config = dict(
    norm_eps=1e-06,
    positions='learned',
    weight_decay=0.0,
)
MLP neurons of a small language model. Each row is named by its layer, matrix (up: input weights; down: output weights) and neuron, and shows model dimensions 64-127. Each number is 200 + 40 x the weight over its row's rms, rounded and kept within 0 to 999.
Before each neuron's rows, "fires before" lists the tokens most often just after its 100 highest values on Wikipedia text that the model never trained on. A number after a token or word is its count.

fires before: "or" 23, "ory" 19, "ic" 18, "ect" 6, "ant" 6, "ric" 5
L2.up603,226,253,205,271,243,184,182,251,211,205,245,166,201,163,191,181,224,184,266,211,212,247,170,225,285,205,213,204,216,237,56,230,139,226,245,175,199,205,313,253,150,194,166,228,246,212,155,172,222,262,195,226,173,149,148,229,191,204,187,227,211,226,120,258
L2.down603,266,210,227,141,234,213,192,162,238,227,261,178,216,192,187,238,209,156,188,192,214,174,277,168,212,161,170,210,191,194,159,188,178,111,187,207,142,189,214,187,181,190,174,196,138,161,186,202,179,175,194,207,166,226,215,288,248,167,191,232,198,156,82,192

fires before: "em" 23, "ect" 16, "ation" 5, "ult" 4, "or" 4
L4.up459,178,195,173,193,194,180,207,148,229,203,229,189,229,160,228,227,248,198,213,241,241,251,237,227,196,180,207,201,210,231,132,222,176,182,239,155,241,214,227,222,184,240,252,252,184,155,198,131,252,160,194,204,251,210,240,231,190,163,187,179,248,283,96,256
L4.down459,261,186,194,214,169,166,266,172,190,206,186,168,177,230,198,217,193,169,289,249,255,194,258,126,200,214,185,246,201,221,191,254,280,221,184,185,215,238,183,146,168,194,243,213,129,194,147,231,253,171,191,227,232,239,150,202,212,192,195,244,209,172,190,169

fires before: "p" 19, "on" 9, " /" 8, "ian" 7, "ue" 5, "o" 4
L4.up165,248,106,199,174,212,250,228,201,201,273,187,209,271,128,188,139,105,167,189,183,312,213,184,225,227,120,240,281,225,220,212,248,232,251,205,181,205,223,259,204,242,186,227,176,234,264,137,207,221,248,290,143,206,233,177,168,232,222,192,194,173,245,151,152
L4.down165,112,219,154,207,246,166,245,155,233,138,173,209,143,201,253,205,218,145,179,161,285,182,253,240,219,190,185,276,204,264,164,255,260,160,191,111,219,186,127,175,212,275,202,206,208,172,201,275,260,187,209,191,190,238,251,179,140,182,245,203,219,214,202,230

fires before: "1" 20, "8" 12, "9" 9, "6" 8, "5" 7, "2" 7
L9.up850,150,206,164,199,238,179,252,213,148,259,155,148,166,221,152,189,135,241,207,200,201,149,150,226,174,275,232,210,182,156,197,266,185,160,222,224,198,217,195,195,160,217,164,150,165,180,210,226,258,167,190,145,218,169,243,177,215,199,278,267,163,257,225,223
L9.down850,276,170,204,227,175,165,232,206,205,178,223,169,245,244,191,237,198,176,210,247,205,205,150,156,246,122,265,189,211,231,157,228,194,183,178,199,197,133,224,238,253,254,178,260,222,140,200,181,217,155,257,152,118,243,162,197,222,235,229,238,138,203,146,184

fires before: " " 19, "4" 16, "3" 9, "7" 6, "." 4
L5.up455,174,190,244,112,218,325,159,194,238,284,145,169,150,267,200,281,247,161,215,243,244,163,191,222,272,127,186,244,219,242,222,235,168,229,165,158,272,170,237,160,148,215,217,229,156,152,224,180,199,217,287,204,218,231,206,155,186,194,209,229,161,234,201,270
L5.down455,207,106,214,235,180,192,221,153,177,239,246,237,175,197,167,204,187,248,229,215,137,196,247,166,178,174,170,126,218,197,170,232,211,180,100,194,228,212,178,110,197,219,175,210,193,217,258,206,233,162,195,200,242,184,165,260,115,251,265,199,180,127,165,135

fires before: "ates" 18, "al" 18, "n" 10, "ing" 7, "le" 6, "os" 4
L5.up627,220,152,190,211,181,211,187,192,286,211,196,191,196,221,142,212,127,287,238,161,209,166,163,227,250,232,268,190,217,229,237,210,178,265,186,227,163,167,231,194,225,234,159,244,196,162,199,138,259,184,220,246,201,117,193,177,154,234,238,201,201,211,163,212
L5.down627,152,242,171,243,197,214,198,158,283,249,145,197,214,255,122,265,197,184,200,170,157,232,167,222,244,235,225,165,182,217,248,239,222,111,194,214,166,184,197,189,185,234,182,210,139,204,151,97,255,176,233,165,213,192,254,192,183,161,177,249,208,230,185,201

fires before: "9" 14, "0" 13, "4" 11, "3" 11, "7" 10, "." 10
L9.up282,138,225,205,217,218,196,176,267,248,279,196,189,174,266,143,213,185,258,258,200,277,230,165,205,276,157,182,256,214,191,183,198,192,176,181,213,268,231,223,226,209,172,228,181,151,101,148,198,248,176,160,200,191,173,166,186,96,286,249,224,196,151,126,266
L9.down282,186,133,218,272,163,166,129,181,194,232,155,200,126,225,219,166,206,101,210,279,230,144,242,179,219,177,200,138,128,197,207,255,171,217,161,187,127,177,156,156,222,277,172,205,172,193,184,200,265,174,146,253,207,228,280,165,207,220,147,177,211,223,207,213

fires before: "7" 12, "0" 12, "3" 9, "1" 6, ";" 6, "2" 6
L9.up491,207,152,240,193,112,241,243,220,288,266,198,138,117,225,211,224,146,246,209,222,225,140,140,189,199,258,243,242,196,195,201,144,249,210,220,214,220,238,176,237,201,231,184,225,209,199,220,177,227,176,183,160,233,216,247,177,208,213,147,238,181,240,143,207
L9.down491,276,158,167,179,183,192,206,256,210,228,232,177,167,243,218,119,239,203,272,305,251,187,221,177,181,170,194,193,176,167,272,261,187,231,182,177,141,184,187,172,214,202,224,167,227,181,160,176,261,188,150,203,205,276,122,70,212,280,194,199,228,252,195,243

fires before: "ed" 26, "e" 11, "ation" 8, "or" 7, "ing" 5, "ect" 5
L2.up808,190,273,258,171,175,185,189,160,245,263,311,219,212,151,231,212,240,157,212,247,198,215,189,218,259,174,181,162,276,231,201,215,196,166,293,146,279,203,216,219,176,291,191,257,122,119,156,178,219,186,251,225,141,236,204,185,213,233,178,143,165,232,159,216
L2.down808,168,220,154,196,204,260,235,182,188,170,151,282,236,178,207,272,207,186,156,164,237,184,232,193,169,211,207,231,291,203,199,147,260,227,268,234,174,214,253,182,194,173,228,221,145,191,201,151,178,120,240,198,194,141,108,222,235,155,191,168,233,229,204,158

fires before: "ed" 37, "ing" 10, "y" 6, "s" 4
L8.up159,194,126,244,191,171,179,201,246,126,259,86,272,251,177,151,231,146,173,243,250,141,179,85,163,254,166,140,202,187,249,165,228,216,228,237,216,269,209,213,234,186,250,180,181,254,145,189,193,160,231,229,194,169,173,227,238,221,271,220,175,205,311,188,243
L8.down159,217,194,233,207,185,144,179,290,191,216,214,180,153,163,253,191,263,275,268,171,230,162,185,218,142,151,166,149,203,257,137,165,261,231,302,173,268,241,159,177,201,194,254,197,139,145,188,229,160,216,234,221,177,221,208,215,209,190,206,188,170,165,205,181

fires before: "te" 21, "ue" 11, "ion" 10, "on" 6, "{" 4
L8.up267,127,156,241,166,223,185,253,191,181,141,226,158,247,206,200,149,182,226,160,207,358,209,219,154,180,167,232,233,160,150,186,243,263,179,238,177,211,225,252,111,225,172,207,220,199,158,255,231,256,195,270,211,170,215,205,189,213,257,215,218,301,263,201,179
L8.down267,179,216,224,167,169,213,240,218,206,192,129,257,224,267,233,225,179,157,204,147,218,186,200,207,292,248,213,204,232,253,212,242,228,228,192,223,195,186,160,230,215,210,184,218,274,234,208,173,127,190,265,216,257,221,190,224,155,205,183,116,179,212,118,225

fires before: "ates" 29, "al" 13, "land" 7, "il" 5, "ill" 4, "ing" 4
L5.up715,217,184,200,169,125,237,175,183,233,200,235,301,182,160,202,203,174,269,203,142,134,204,214,210,279,266,221,192,199,232,239,208,291,226,210,189,155,171,204,104,257,200,215,184,168,136,178,170,132,194,259,223,208,221,225,148,144,182,189,203,221,213,148,290
L5.down715,221,217,144,230,217,155,209,209,169,271,179,185,161,338,236,297,185,139,211,193,243,192,180,209,72,115,172,275,169,219,253,179,242,195,202,225,171,254,208,231,202,253,180,223,216,148,220,166,215,159,170,189,206,196,162,196,226,165,237,216,200,165,236,168

fires before: "id" 16, "ent" 13, "er" 10, "s" 6, "ing" 6, "ive" 5
L8.up645,187,146,238,227,222,218,288,212,203,216,200,191,248,219,153,146,193,215,219,225,233,191,189,220,188,218,242,186,259,107,121,209,179,143,183,166,205,232,221,185,145,226,241,212,272,170,207,180,206,194,164,239,235,187,217,245,233,225,203,232,206,230,112,245
L8.down645,251,227,211,238,149,208,210,201,197,156,274,260,115,151,279,247,238,187,197,233,145,234,234,184,260,243,164,185,206,210,144,153,224,234,207,194,180,240,187,205,199,172,204,239,218,244,204,221,168,242,197,207,141,229,166,201,215,169,138,222,203,143,201,204

fires before: "S" 25, "T" 10, "." 9, "l" 8, "K" 8, "nd" 5
L8.up166,196,197,245,215,181,209,229,167,253,244,190,256,238,244,77,75,260,179,274,236,199,184,180,252,168,169,199,196,165,217,214,281,239,133,173,168,183,192,220,166,221,197,133,148,195,109,149,215,304,194,163,248,140,247,231,195,165,209,197,203,220,231,200,194
L8.down166,219,204,115,252,254,231,176,183,197,178,213,130,228,240,229,263,136,228,164,167,243,185,178,248,213,264,201,218,164,212,190,193,189,212,129,181,241,153,242,264,197,163,146,249,253,245,253,191,185,160,204,131,247,165,262,225,237,175,190,181,169,176,220,207

fires before: "n" 29, "ct" 16, "r" 9, "ly" 7, "h" 5, "ther" 4
L4.up128,186,258,184,236,202,200,145,226,208,250,196,167,200,260,240,222,207,233,222,159,224,267,149,160,261,150,258,226,172,220,202,205,208,246,260,240,283,147,282,200,157,212,190,290,179,124,209,268,235,205,202,194,163,242,161,269,201,195,208,240,222,255,238,200
L4.down128,210,127,258,190,155,232,232,193,153,170,227,224,164,257,198,134,129,180,239,159,175,199,148,207,220,197,139,178,238,236,269,210,229,202,258,179,190,114,188,144,270,174,205,154,233,185,209,201,186,183,224,184,240,193,188,187,199,132,222,187,158,195,251,217

fires before: "m" 21, "ond" 19, "ies" 11, "ur" 6
L5.up548,185,142,189,199,121,269,131,179,221,189,173,174,172,151,188,245,239,221,263,225,213,141,109,188,210,122,157,184,225,190,184,187,171,195,201,209,236,174,179,181,198,218,205,178,137,209,152,190,204,231,232,240,261,178,205,197,251,204,229,198,289,190,290,162
L5.down548,205,228,170,281,194,205,271,196,214,140,259,220,215,242,165,205,152,212,180,139,93,238,242,218,199,304,230,216,154,209,197,168,204,196,151,138,177,232,204,174,205,186,233,290,218,206,290,209,227,303,164,197,177,166,226,150,113,231,188,222,202,214,186,261

fires before: "n" 41, "r" 10, "ut" 7, "per" 5, "ther" 5, "cc" 5
L9.up406,155,232,209,246,163,214,153,214,158,165,207,192,159,274,133,167,176,205,233,176,215,184,150,226,271,122,203,210,225,178,235,247,256,151,220,212,247,156,202,164,212,149,236,180,219,207,224,201,168,170,226,166,178,270,213,282,213,285,219,128,223,188,283,173
L9.down406,271,217,177,201,214,238,154,211,158,147,216,235,112,178,155,209,215,204,211,138,152,168,277,182,230,208,220,187,132,239,173,164,205,281,239,144,133,122,190,210,303,236,133,160,198,297,275,251,174,177,129,234,179,210,188,240,156,150,242,141,239,185,283,208

fires before: "al" 17, "ap" 15, "ed" 9, "es" 6, "ation" 5, "ory" 5
L2.up51,158,186,242,238,174,221,206,260,250,262,204,253,222,182,179,131,136,183,182,190,232,250,232,168,205,202,226,224,300,223,112,217,116,226,241,179,160,234,200,187,142,215,220,70,185,173,228,172,167,263,178,175,115,209,214,206,253,192,267,183,183,200,145,279
L2.down51,219,231,192,143,183,221,168,256,177,190,238,171,201,272,219,199,269,222,224,216,226,216,291,147,153,124,187,167,197,266,173,184,216,187,194,244,224,212,182,192,126,246,157,213,236,224,140,191,184,211,188,252,195,169,156,168,183,178,179,125,249,183,262,170

fires before: "ed" 23, "ition" 9, "ation" 9, "n" 6, "ent" 6, "ing" 5
L6.up148,214,186,237,277,183,236,189,222,190,187,145,154,220,164,181,213,180,189,202,188,224,205,172,185,217,202,159,301,286,208,192,227,214,190,236,239,216,244,165,265,175,224,165,214,230,136,252,239,241,218,204,231,114,290,224,223,231,246,214,174,168,156,82,190
L6.down148,195,269,204,225,262,200,217,230,165,158,156,254,138,196,208,232,234,213,162,160,181,223,247,207,197,203,231,162,201,247,146,201,229,198,199,180,151,313,179,206,172,150,244,203,187,177,284,204,242,198,168,156,185,191,260,202,291,151,203,190,228,164,201,228

fires before: " |" 27, "s" 10, ":" 10, " (" 5, "ed" 4, "ates" 4
L8.up505,239,177,197,223,200,150,166,200,240,247,173,263,299,214,193,234,130,176,188,149,120,203,202,186,156,188,180,201,212,218,234,216,157,154,246,213,194,222,200,176,292,283,219,237,181,105,136,167,169,305,179,225,213,132,284,160,184,192,255,175,169,203,110,187
L8.down505,259,197,182,200,179,326,138,180,218,201,190,162,199,186,245,161,289,180,192,192,278,261,212,242,229,226,165,181,196,205,171,194,226,150,181,194,202,201,184,225,172,224,207,167,169,211,292,246,224,184,188,254,230,218,123,192,251,190,206,239,219,154,179,189

fires before: "c" 16, "er" 13, "ent" 10, "i" 7, "est" 4, "ter" 4
L6.up453,222,175,271,256,208,241,215,214,222,241,245,250,238,239,156,161,152,203,262,142,216,172,200,260,193,83,238,258,256,218,168,184,197,213,216,173,243,227,173,166,140,163,247,153,176,257,133,154,173,213,246,245,155,228,208,172,206,146,253,176,157,194,160,254
L6.down453,230,184,198,185,201,130,208,196,189,179,237,215,149,258,272,232,250,149,171,221,206,219,206,212,255,194,185,209,208,241,237,195,202,194,193,284,172,296,229,167,223,217,210,202,232,116,131,229,177,230,200,206,208,90,181,213,172,220,82,323,226,264,149,205